MLP neurons of a small language model. Each row is named by its layer, matrix (gate and up: input weights; down: output weights) and neuron, and shows model dimensions 202-329. Each number is 128 + 32 x the weight over its row's rms, rounded and kept within 0 to 255. Numbers have three digits each. A neuron's up and down rows have the sign that makes its largest values positive.
A block is one neuron, or neurons of one layer that tend to fire together. After each block is what it responds to, as a language model described it from the Wikipedia text at the highest values.

L3.gate494:153160156089083132140132092158237167061141111155104109126118123107107179160110154177135138125114149119117116105181172142153117091167096087132166093207145174120118086138207140131129162195122146112164094160159077107177137135138107127130149173122122156151124166127126112089107083108112223185142123109074132151099153133148104086118174113164161141129075110153120144099185120130117112120164
L3.up494:160146120114131127134108122175164115065120081175100162153113086103140133121111123190129150115117157105161131113175158146131124057188042086102162123220145204085080094132163154133132155187127115137125126179147117185139132115152155131090153159136135166188107181108143137122104126148109195155134169110097111164136140113147150150110144118184215125137065118163149123116182143131132108097151
L3.down494:131105130176181115111107175109124152143113113146150125160128141164096115192164154139085147111113085096101095137139073092110104084062203154087172110140155147121118115143109127084101159162122084099209089128132156164129141179145168123152179103131112056140212118071166152154106112066107097108149090113138096123075000052074153140133145144140128053101133143162089087116178160123148129139145
L3.gate519:199179156146135171088099149165136138119135077161096164125079142145148143161150129137131118085161191145104175053157102128125115060095056140112104141133097155115159118135183080092149168193148152105189087170102109149138109160125144088120138170128150146170087109133090113032134119074122170118119121156092168182097153110094058097107122130108098149116086089068108106126138055065118131083087
L3.up519:172109115178099171108103095076112143181146108101172144163160139147104069139165141136104081144155086112116153087077180151184164142106110146118121108119066116159108072102164094116126121112088113152131147137098164094129127091079215121137119125144141118166149203126127100136147133182137109180087126096159136131094204037119106123155119054089097103113118180165181147102142151112114134116119
L3.down519:166178126100112100099084092142104141155164112086105169106165153125122097116156123192135145077083149074121124134051210132111063106115122137117149126170094073146123072148185109147134132091074100153132156149113154075105089116088156136096124056144081168166109177136087157114138128174094122150182146103117107113139166053169095133103168096145144150140145113120158151188125174168142127089123
L3.gate725:126161115121176147168111049075134095184091153128119166136124153142140100117132069081093125082115164082132140122152078161121164143105082128109168120122108123152131115092105128085180149110084094169128153150101121146123127082160163110132082160132206215109102078135152178078121098100121137086099142087099100110125187124119122183109141117121143124132143095092163121072117153118102166173102
L3.up725:115171143142120123171132063120160083152125162120145100178114165099191126125136086129073190115155147136086158177152079168142131142124093178124130110141139124154093106120141160101168096066100060168158110111088080151126116067158142110115097170101110136181130161104127129135134139131098102130104104077135081144090193098107095202096116204092099174187124164097163119165122135086061126123120
L3.down725:132098091110117170145139089102115105147094105136145132078104166133143130156095114090169131122106122129136157170185117100078086135129112191132124059054116118149145165139139119170136134123108083106145135115110090150135133108122122094116130117113162115118090132100094183069159144095106065097131109103146141123085064090113153120151184147099146071175176140133184151098086158118164136124098
L3.gate1018:172123179151110149090092109101191130096137149178086115172116097141140159132103129149098113156149173149095140125036123165176127115044097147142117037151127179140118161169153070158152140165154163127192101197122153128083132069085120095100186168120074124143184161088158091144110102063122128156127126183099168111134114141141095154124125171185142125146155204111092099145151081123148190214178
L3.up1018:162159126116134114071140210169175052150162128142097120142128083054153160162164125148135162150117187135109128094118134134084129154143042105127116125127098131109113097150173081104136153198147132099169186212104143084155150114120176178088059119119095181112114151120162066087163123130143177123128159174122164147103140124104117126142125106143097115199093147154106130131181127140148111173196
L3.down1018:077181118135124155069111147134149185128163152195149170163164130068140113161120073122203186120077104128125054160171130083144119139139138156123160136135112184157127083130148201166117162115126113091150138136167139091158115127104048145083137138142177101114186133087117083144101149111089137107111113162108149160061103082107143113160172121165133042163144129154160168172154167116109052103154
Technical content-word pieces

L5.gate263:137149095183113112101085113116116104144148156131127158100087116133211140134153115105132223089054104115095161180081151174109149165133120095097171155159084149118118185079165150141087101139134147103131075128153162125094129138139178135152104107057154151060107172171196102145121163110080118101111107118078159117146172166074161122150096127130125177140092115101114122102126124140111149195122
L5.up263:152167132146082101166133092110137098092166111167147123139160125139108124129105123069150121160123109152131133160081148122131113163159091118082154126170142134091067175103119122108152105163168155172120097118134144143150119155104101111139037194145131118141136138173131116159166116148079120159050108131158130131140144167146168136129161116122167135133103121122140113091071170141059199154121
L5.down263:148138171145115137116134103155086069122176117119075142157101134100119095126148073097173127100121165137141074059144120111147152144146143123192144101110132095110096171176116155147136133158037099183128122134150138114201098115146105112159087126130115129137106153139111128100090100172185116126114134154129163115161134078124149139175118121127117110123140134153112142120110106081157098102123
Word-initial pieces in tables

L3.gate522:115122134165144105117130165146164156174135061094153178102127125182104169114080072163124132139163070198132149050080173095124127132132054168084130121135097089154189180156159114108087160092129162141149159116096079131133129128121179156140142153148157105122133090122134155076164110109128153133128125085136099169150097063156094139110115115105125115142066139118124096161100084180170163125145
L3.up522:117123120142093111113140103134138179075153116070129100125112137188127129092131118136172127093162117199135110075135111112137118159133104164052064154100153139150114204127147064114072138151202189137104110159149152129140105121143119134060109132128143149086134187117155113155116159048126097161132130125112165206111088136132104154114128155143145087173076190137100115147065120053150129134153
L3.down522:110125111170171125115168143157117168144128035123208141107144112149121130140106101098109075108100084157100151127116135072153153117165135143084139139145141132140147167148151115125105136083150159124074123153151078161115146143172185147096098129126137141105149108086169080134126158092077116109157124072113118140143043096134116120168135136143137106122103149159099118186081164150134130140142
L3.gate702:159131109141105175128132046087150139103119087123139159152163124130206106094093166146119105172081130171158109119115091112147104201127129090142091121127197144131122183128160093076168156099148160164129085123136140070130098164158152071094095104157160145117153194132140156161167158103097097148128160114116103124136113131083106204193171151090094102160156173132134141136137158051104116090100
L3.up702:167141092127125153135128097091145120128168082134150144152148139179189093129083186140188110161127068160140151129093117123148140123132122074155138107102120101137129156091140109075180120156165084164120129117177133070099079130135123111149121131173146124133142160113137195146147139154108132124225121119136123133128173086142121184169202154066149086127109167136179158138140144091099104081094
L3.down702:148055101112169135139088091140074111139131088125196110128100158124145145143100082134137121139132122136088156122126202030166142125117158114054108099169079099078115151167085142084092104116134087068148089090167077072090119093131155157183087153161150106131131093113108178138080062171134137108151088112125125140121112119088164096154133127155125096116093104148109144133153164126133110129130
L3.gate762:161136091115053155108131147143079110120115104116161128139182127172132141070076078121116149157168161139155183106111159155159153153076103117163136118125103101061148120115126145151174135104138085092188099122101123195141112082128051158138125136161100176171104085116133090121113079056135098141169134172085175156170094094140149136100105136149199118116152152052123118143100144117122130149172
L3.up762:110145071076081125106127159130055058108148140040168095126158124160098122128142144134145112099085153158112145157091105128112084064110139084144137116117189126111101110117142188142089136166154139069148102167093121176116127087154107115139151108107080141167166087125155107179086144072109107101164167172125085082163137134130059090148127099146132124115181116139149117193118135147161152144125
L3.down762:145071145046129121075123122139138089155150100101110134170123116115213121108140191145145095069076136061151048216110112100087130170182157115160181123107109169120113095096180182126110134139078139123134144073151139088122169123112159101120183152141107108160136108106160135144127130133077138132168143092097072123130144123145133148138153101129130130135178123142111126123144167149059147150118
L3.gate904:166144101113034158151104126115123098095153061111116135130116125204153088112038137139138125143110145156151131042124088156113120162108091148090194113147124149109099130186163106096103176107194171120084133120088169127099137160139120105094141127099171163113118132104134113139116101090131073164159137122069170194148124126158121187165146154125106058155129164103107133120139187092154135160091
L3.up904:163123211106090096083133154163082115139190125096163120132192129145139176150122113098143157180153117129134099148097143146103117125102148110069183140146156120157139154169158106112063044074167109130173166108088130161128113141112142161106153201084089071148135115135068123138212186139119165189046113087172090125179118106142066141214125156087123145181112107119106107159131127105122137144158
L3.down904:120118114111169067120118172127116129095153032180114122099142113119126178105102110145143203140085108095115117111128109096106137087138137075101187091119104147141154175149125162133156099116198049113130118134145121132098152191167125197156110087162102109122097071113209138095123169129108116135172123115063107123141113184131129099176145181053165111143114137148134084149103191135099140073108
Competition stage terms

L2.gate11:080170134138164124084145147119143133155137122122056053045152103085156118115170153108123127106099159144151112157132096117054162106195097105165109115086193159155128132118192077067102156142157129100133097181125125151120081036127100084111100160077177150137108170137127144046165131151156120156139135122157124151178124089157159130067116138168125169163101151121074098152135090088085094122145
L2.up11:092140245143174131137114127125086152165129156106161128107101162108147167101121153087126141090113098107019140142113068216101160156100140140081074134121124126067128153070130102121073111127135172142073103114145144121092131189142139134080128088213090118142144121120214121152136121138111133136106126116102082106157153155060086099122144209147122134091122127144132117187121176146132140105158
L2.down11:092156255146171100112114120138131151152131121091158108128140179133141156095130155096105134129113112090000187160101084180099169148117123125082094141130106137071141136120129135146089109119124154145114106097140162146096125193148113120081101106160130156175113141113179141160128120138094143130123113147120127142197147182043127108137141222164122134090122121157162098192145192094143125117163
L2.gate13:127174144100199143114085072156159133170152153151115125099103125106115081135118151052142189099095154136181118132142110121118148078105087070144111096123119193152189155114119086126088125120133169144180067187083119146099123143152116131204148145194177121134180091116107156102127153192141139093132156134056171124177113137066126137175143131173144153148072120126117098147109114164113115166111
L2.up13:116095141118167141209120075165105120129169114133064095115115148116150157132080172115113135130117116126137138163079136175157131125107087100160113142161101142141131184120116108114196078109139122139080129053132104166132125115164077099129102135109143132152143151143150115128143135159138093104112114056097167091151145170085084075208071101098112109177115200161168164185088140171036154122160
L2.down13:087101117104068136175107107141129150106141143086120134097109164076143158116105176134129112126169117151040119170110135150124146116082053086158158053179082167110127138134124107139184104128121064165074128092096124154124109094163101078114095153087111115177104137136097125082104113106145106131121117082119083118138111188092084124198108078116083175185139151144199087172085142190035136095144
L2.gate127:122131128092170127079146135143157096106146124154136144105113090130096130118133151109113103162093107145157098135146095119058098181101132084152103125152119172152153130169130134130121115120191128124101118096110099148067103093185145108162123177151173115103125128125192096128114158209154136068148119084083086115160084128097145136160121124123093189177103090057128118142079136166135141188163
L2.up127:120125144143177120125103137164154075141163124109084078113137141173127106121092192117119148126128104078093123162139128122166155141081090143093179146120150140167199175109123166100126116093148166116089099078126061127148143066116066103100120107116144126083145106159147102111144181174149053144074138085132078123129099105130134127189100161075098126127156200167184118173093112112103131156147
L2.down127:095111145107091127141109140158128140114121147052111087120081141107158137121078198098087115143122133143052142138135081124102104148070055109085169112097132168137164157140177149148156107131136100188084110108089114148128091099154120103108135161149118156126103090117137072134116149112166060161145164112109103102105103141138149111156104141115082137158158115150181103182069147124091157144113
L2.gate455:079157098107192113097043118149096094156167136095100106056127116137102081132112156071177146123097105149148113089131089094130130139114138128111140097114100159149145175092094108093091116125111195174156120143105144093116133151155110180177115132153161093198130108137082097094081095160148148155133140158059167167129130123075095092171155155109149152125104137094082122112138149084111126145108
L2.up455:064121133110172100153062106157087080117134097103038108098136151118121101142077155111128146131114065128116104140132122118131116160151135143085158137125114138131134197098103100127133054116125153168121134081109090110135130091148061144104127140143115114220115161132100073095119150139138122169116124127103135125097137137110064108216114141043144152185095171158155148152112131093073181145141
L2.down455:072096107159122161132016141170076112103152100070109113077130175096124142148115139119129140134181065124044093159122115136097103182123109131075155112131080129073119138128113092146170092141148054157117152129087187132184144091163102122076126154119098108233110136107104117083115083125157109160132148090062116149101167132136052102191123125076118160186147163141195135194116153130104140106142
Word-initial fragment tokens

L3.gate10:181158112119150128103141091169131133120147075116124110098111104152138099096099180048106178101105095102172165141140110066051116159124108072104096033109117138164144168145172125143134128097098109080146115114112072117144122134152096123155118165177143075097178139113130093160185172148154147130139144149100087153113144097143140161183115139094082138145142167103139079168170090171131127139115
L3.up10:109117145109098080128138072107146139136134118130153134101169109153097147150089221119090137072123130144078189145138131145148173116124108138163159102125154091158112174123124178115162106083140197108066081093075116110120172159143091061120151099156126118072142113170167125136105140122120088094123141090112130051110098093147123123194077095138115046119128194157169145138099124155061145156117
L3.down10:091106130087087129186152123113118128117136104089130140064130135178128171144109191135100085121137110181082139184074126137123174108076091099114141224154149137130093193164138143087129103107085136163065092111123156141092116136142107121115101115129136124123096116158130069123084133132170113105116105095142110097116105110151135110179078115124095120158156140175198082128053128159086118124140
L3.gate178:124127155133148136139144121073132131126101167106100098132161085112102069100159142101128204186114148146171175134139089144126137132139093085137101104100115178149134148037122012112103204156132175123128081157135126085091107060170099138161125165125181121185151114077062088115155123115104172174097164148110127098102138037203082121151160181126136173090088154127147104083134086137114132129076
L3.up178:130127140153164131138104176109074165131173139095093101098107122133141105145093183100143130213102185149097155127085161158135130124130158057108058102106132153151178183075111063124079114108122187136098087168075115106105120144090085126165113107164158139134149129121086094154131105159091175160115146111088166164083152123093085106144086152154133148115162096135128139103124115145121144120130
L3.down178:137130085090151121161144127106092154133162086122122122131156131132175147142092157078159147206122146147054115146108172172145119133139142132101070106129125194108171189108087081205117117089125141128091053131074107149061140142126091162167115103127167092175127133106106118116140127176107145134110158073053141130105133118102154140180078129189152177105154094156155104132147158147080116129165
L3.gate380:169164085082105136129061165122129138095109106182104097089087122152080143133110111095120129182077131161174139138119109123132096099139110091180089110131177150169125105105140148089083155141156143153125113110103087077123094086132099110190111131132176129134141130148152117093165060172102176175130149232115175158098117095179071098142107151130134156078097113169120095147130107118106132156131
L3.up380:142191076140139135129087123143148216102118075217122124103103106158120138177110172147084143188112112149106153123158116122129148073146095095120081133147141133155083093090157144157093131122134095150101120160103128136139163135135112133183083179143144108155135222138160125088055081183152164194136127181098164148119153156145100116138103142140110142140121160103103154102141095057081140178158
L3.down380:119157159159118176140153103124112139089144109154154129162092151171156122150109109152112115140111065161070140156180094123163129173155081136138082138151136117121152115068124049153146133116163134139159138184136193181103120128109113149192100125113167090172137168149096106137128102149153103105117111163118123173088176164124147145143082124143184105156076167155167131096112105127114130131173
L3.gate737:113146150135162117110094137104096094209156123107031141073152127143179155130133127155098069164139077103147139169141176145118111081153096120109064101104125136128079191095114156127110141187151163108191118097097129074130110099133135133170183048142167046155140136132166092107147124175126119097143145137141183131120143095168143149145181119144121097085154126177151113131141120100166122162161
L3.up737:148151100082122064091144131158094085097152150093122112125091147140140148118098125176090138100194060087118155134148045115100133088127073148040116176104126153073111186089154158165146116169183150122134123071084099094060133144148125129165170102133134104178134118146070079143013169096128176123144099164144167131085127096140150116175164133112127167154130117174156163098123108109124188152129
L3.down737:108158130157138112123131107159098087152148167126054126079139137127255167161067090132106112098179055098123137158152162085082134170116064124063125159152125128113042144084123143153127127161143153182152129097059226093168146114176081135177098106126129081193070104141159006066118144169169141111121115089139184153130188127124190154184150148139099143162151152164192095139122092174124128147186
Word-initial fragments

L2.gate161:077140116110094122116122093176163109097127085141081124157153125067094154138124103200080123124126162098134164109155119141163080089088085179117130144134085172130112170131141107119198122192143075138170155150155117125123112137083120133076103164142143169159087144139099126105146086162157207144161146135095133106111222148121126103145142048173088143169129115102126123121168145234141130121153
L2.up161:118124143129115102153138117151172150106113097140084161127125126055109125117151139217089133145093142091111128165155094158130138137133082143148147165133139118108130127141163153109202062145137073172156117128189112129116147141186145138095159130157095129209102159161116166098090138154119171118129125134071148132129165132135105138179138069099125137167153114111119131077194180172104134165161
L2.down161:145115110102110120102107098087087186100122124133169124152144173120175061131177145101162144147128123174100160130097127085118152098089133106139104118153128156115119085114150116169083169078132117103092106162136066152155143124106101130113089128119122109102156115074126095139127160099091096160137129151105102146110016114092161105114099215123115087131168133117132106131125140072149141112124
L2.gate246:107158113128133124117139188121159142117147151137143142171107161083133116126082128171119111120095165160131137177110102189108117157133104113189078139227098131128093181130173032123144109201125113153138174094171119139097131137112076119177119209122148165139209123158166074143141146059106140071078169143149127171120083195127131117147182103119147152156127132101083123154177197126125126118163
L2.up246:078088093081152117067093199137122163036079139128134122164207132088087084135141176067189133098136122116126143087118162144152154142080097151104162117100155116129121077142134130102131122095109079130116102152088087101155125104106140119179090105136120145148159132151068193094158182162114140128163130125109159142093123120113152107088141126148161098151123090149115114089162157142135096094091
L2.down246:120094135090170155117106167092088156096066122125148087112177177066107099151157155066157127095108152084060102127108117146138146090051108138086186129140158129075090113139114125115177126118096040105082128116069132131170090148154144101164127098115098145159084134105107143091150123137096146202068060169097155111121117132137144145123132188115120152147125081100143123122172159133116137142120
L2.gate407:097148167110132114102105187149197154100103086179143149148174116075195120089152130175093095178085125144144143117159127104144088122155147087109147095164160185131090130163198091150153120125140143083157123177137107135117155122152110128126151179145102148176169118141165107106109161119138179148093133141130107148180115069138140147087144127160121170166170126102095064123203150137182133148132
L2.up407:098117183150112123132104173121229172135105086174143156157166106074161129137156159169102114170102126149116155147150111118120118129172131117136153099146165181107127140152179101162160122076186125100128126144135104176133139117163120122126139136136092151186143148132134116107114142089146190157128148135142098133127137063117131135107164125125092158155194122103105103150203169093147132129138
L2.down407:116124087113105094135085130145122179111093126161176084177184190107168155149132179161136131166126118183102142102129084085117112081107145125076164092164126147095120129159179148180152136105115103103100125114116114145117155185149120148089138148132124164141144153063159110100119152080104145111151100115126099147173080101133130143140124156125102110148197120106125114131186208122117140101154
L2.gate565:090187074036084150095096164163099097090115097152093092105160148067104131130096096214060097127133148123118126156156119188134186095150073082136168113109121166123127075156129173185231139103139122133090087111130088112135178138122108097123143145121140114187130166120180185126109102129143172136119155211085075184127149118124124139131142106132160146122107109131161135127148209103136085161131
L2.up565:079133099101112123131126160176113112087110089156161110138115128050086115167121110168131112139125188159136135144150180127144139128110087100135180149165165163116139087177182135142181178138095089177128143122165120083134179114105099127108126186177137115183125112129143078074081060141111206125111136130114089165117095095124105092131143119176097201103087111098183102085137138123091150122048
L2.down565:072116101127193082144111092103139160143102125131174122181102182099132131115141146062135129088094103136134216125101161072146119094097169100149103037158140121142104123178153087103089151140128123135167081137148133132146110132121133142097135123139127083107139138094129033113083163035099097107127089100098117108056075152160154154138167163101055134147199119129114135164123131109155109120129
Substance and material nouns

L2.gate233:086163151186162144150096130121184126095185093071138157159118117171175177124133075181128138148145097174150111091090160140051178139154143079107116143152105123123123122124113144124117118122120106150113050125153088150131174099138148117120166174069140089102135138151183124092135155120163091088113124103096148160154090106192131187146128103110114143192145092110076091119109122099114119138145
L2.up233:176103120140203119124120146163200164127154084067089136138117125158137148112071162134131150124135098146056089102115170144101194133100172123097137146121121139164156153110131111134050113159138113098096175114079106137130124139098163153122123088110108143128141101142090096159117119161148120133084142061117124133120092195158079182104155166116092113149155200183107128179126118112152176160118
L2.down233:107125063172158195148077134140168153110156087086142198145151109168124186113115135118114133109139084149079068074080206107082133149139156145114168110154087115086114137137111079155137156137124092083143193100103126103127144143116103151164082088123065175084136074169141185142091160126150110094101142076107179109121061140166091128097125175111134143104125115132087106176151174138186162129110
L2.gate452:151174135059142099116141194147148100109187093107169151130156146122048161116132128157133114136097075152148124118128174086067148146167092099114127143141092087141128127148153136119106112140173121151108081142101132148131147134136109094111119117086179145047178149111145156085134154108143090098137133096078136144137111107165109163131165148112171062133074157153111141146128123122145166150123
L2.up452:090157168093168107126137177133181135083207133101158135141152113109117160117152090171153151095117040172099118142114179097147179131133117114107117122177107108117172104165146156069094055147147161140125068117100107160138123147154165153142133085137141133099139185149089131118141146157088103151099143091120083148133120134165098191141179145126115119114064116131152081151109099129167160146144
L2.down452:132094088124148098156121201165132127124175065083155136150164164135131207177101080173143126143109082159100131110083182101100140154163136130094134099161085051133131136189073166085146137126080120121113144133056147127167139130150108113162134111137160124070109129123147155100107135125121082097117104076094147151125104116119154105121170164101136072125087118142164145146104111171161170124118
L2.gate608:134168118096154118117091138098120109104150086112110159130141110173128174117132080144128109159181088151113138065073116093088165077130124100152115173102142176153179186198129127123155092131069150102178087127108114119145111114169137091167151178065122078106085123084133149115179103134129114180087127087101176148156082153201096180164137144167082147152106143094150112136090157121128153121061
L2.up608:118128152103090149122172180143148114081072141132134078123108148150130126117137125122127145116104149153125096193139110116079096121105152072153107188130118112183128069091126119123090153143171156110118134080119106176101120153139116113191142123090161127075167152131184111099101127121177189096159130109125106050126135220144165109160137220107128109152131092120046105087147093122153151182177
L2.down608:139124155171116114125137145159128153118159127152148126203158086093164158125187135133126138102131086119131154093103116185128181186130083113122144130152072104143078155114118134131144130170068164090116109081085182075175153149104063100149113162145091144151136118115161140124107089145068111122084162150176099109128109116105171096167122161143149096099153132105072154127183146036107101077132
L2.gate924:124143159067092089118120134156128146070222122090108123175107097092144092147104121117146137141137076129108093080145143138078159146133078094100148117159126123159116089127124122138129189161221134113109120132091117122107176117127166153132117156101171071129139133129107157092147174111161094154156122177105126155150113147171143118118132118124127108189100141088090113157093144085194121169161
L2.up924:127161151077152123097092165169194142083170103074075139156179139165140157147114090197113088095124102151096128094132137127104170150111140191070094164214094103120147109156117139115122122154112154155131123103112097132167134144136152144100159116144094047148093149146058132096133167166187114142090109126146172142102105134144101186169149118080109106162144146145170104121120141132117154143130
L2.down924:128150134131161130138077177137172172117173121101143195233196177144110200082179103101175111120157095134051123065137135134061139168122128172092145150198077094080132168140077136139151151098097137174129144092083143133153082172118124136159172114154072153100074120172089183137112158169175107091105098099114183128101060124123167115104160149081117105115138108122199146096105147157177131154156
Grouping and classification nouns

L5.gate277:125179112174172106170143093129106101145154138136161100077130117149117158145128099126104116081132133166128150161087136161105133121130141078082082145043121111103125156079105098144167078160158106119118157080136107077169083126087064153167127126134111120167143130112126126157103091139134132126071142124144113165126159096161139140104099152180086185195113127117098117119159134085106146089223
L5.up277:162129099117103122096176020105120120107080100152138159093150129157123092125096114111139114103143154133093135114098078126078089080134129113105128135004149140147122204086110147175102113164138117107149137145164155159140119099148065102132087184151182150127138195129079111067106085106152148173121132161106115113118144085144116174128137150156111148140182121147122137180122126165023162117193
L5.down277:102133141132131142162103060116145032148142146182192091115123144163102148130189153117223115107174116085108143131112086137196161079150131146141197093110162107105061159132059130157113083160137105137113126139119102131119129158187093130124080121074114127144070120082095123154139116105162160119126124117120147191107131073149161086196149121086133138106126066095140116171151098127112175150117
Competition round noun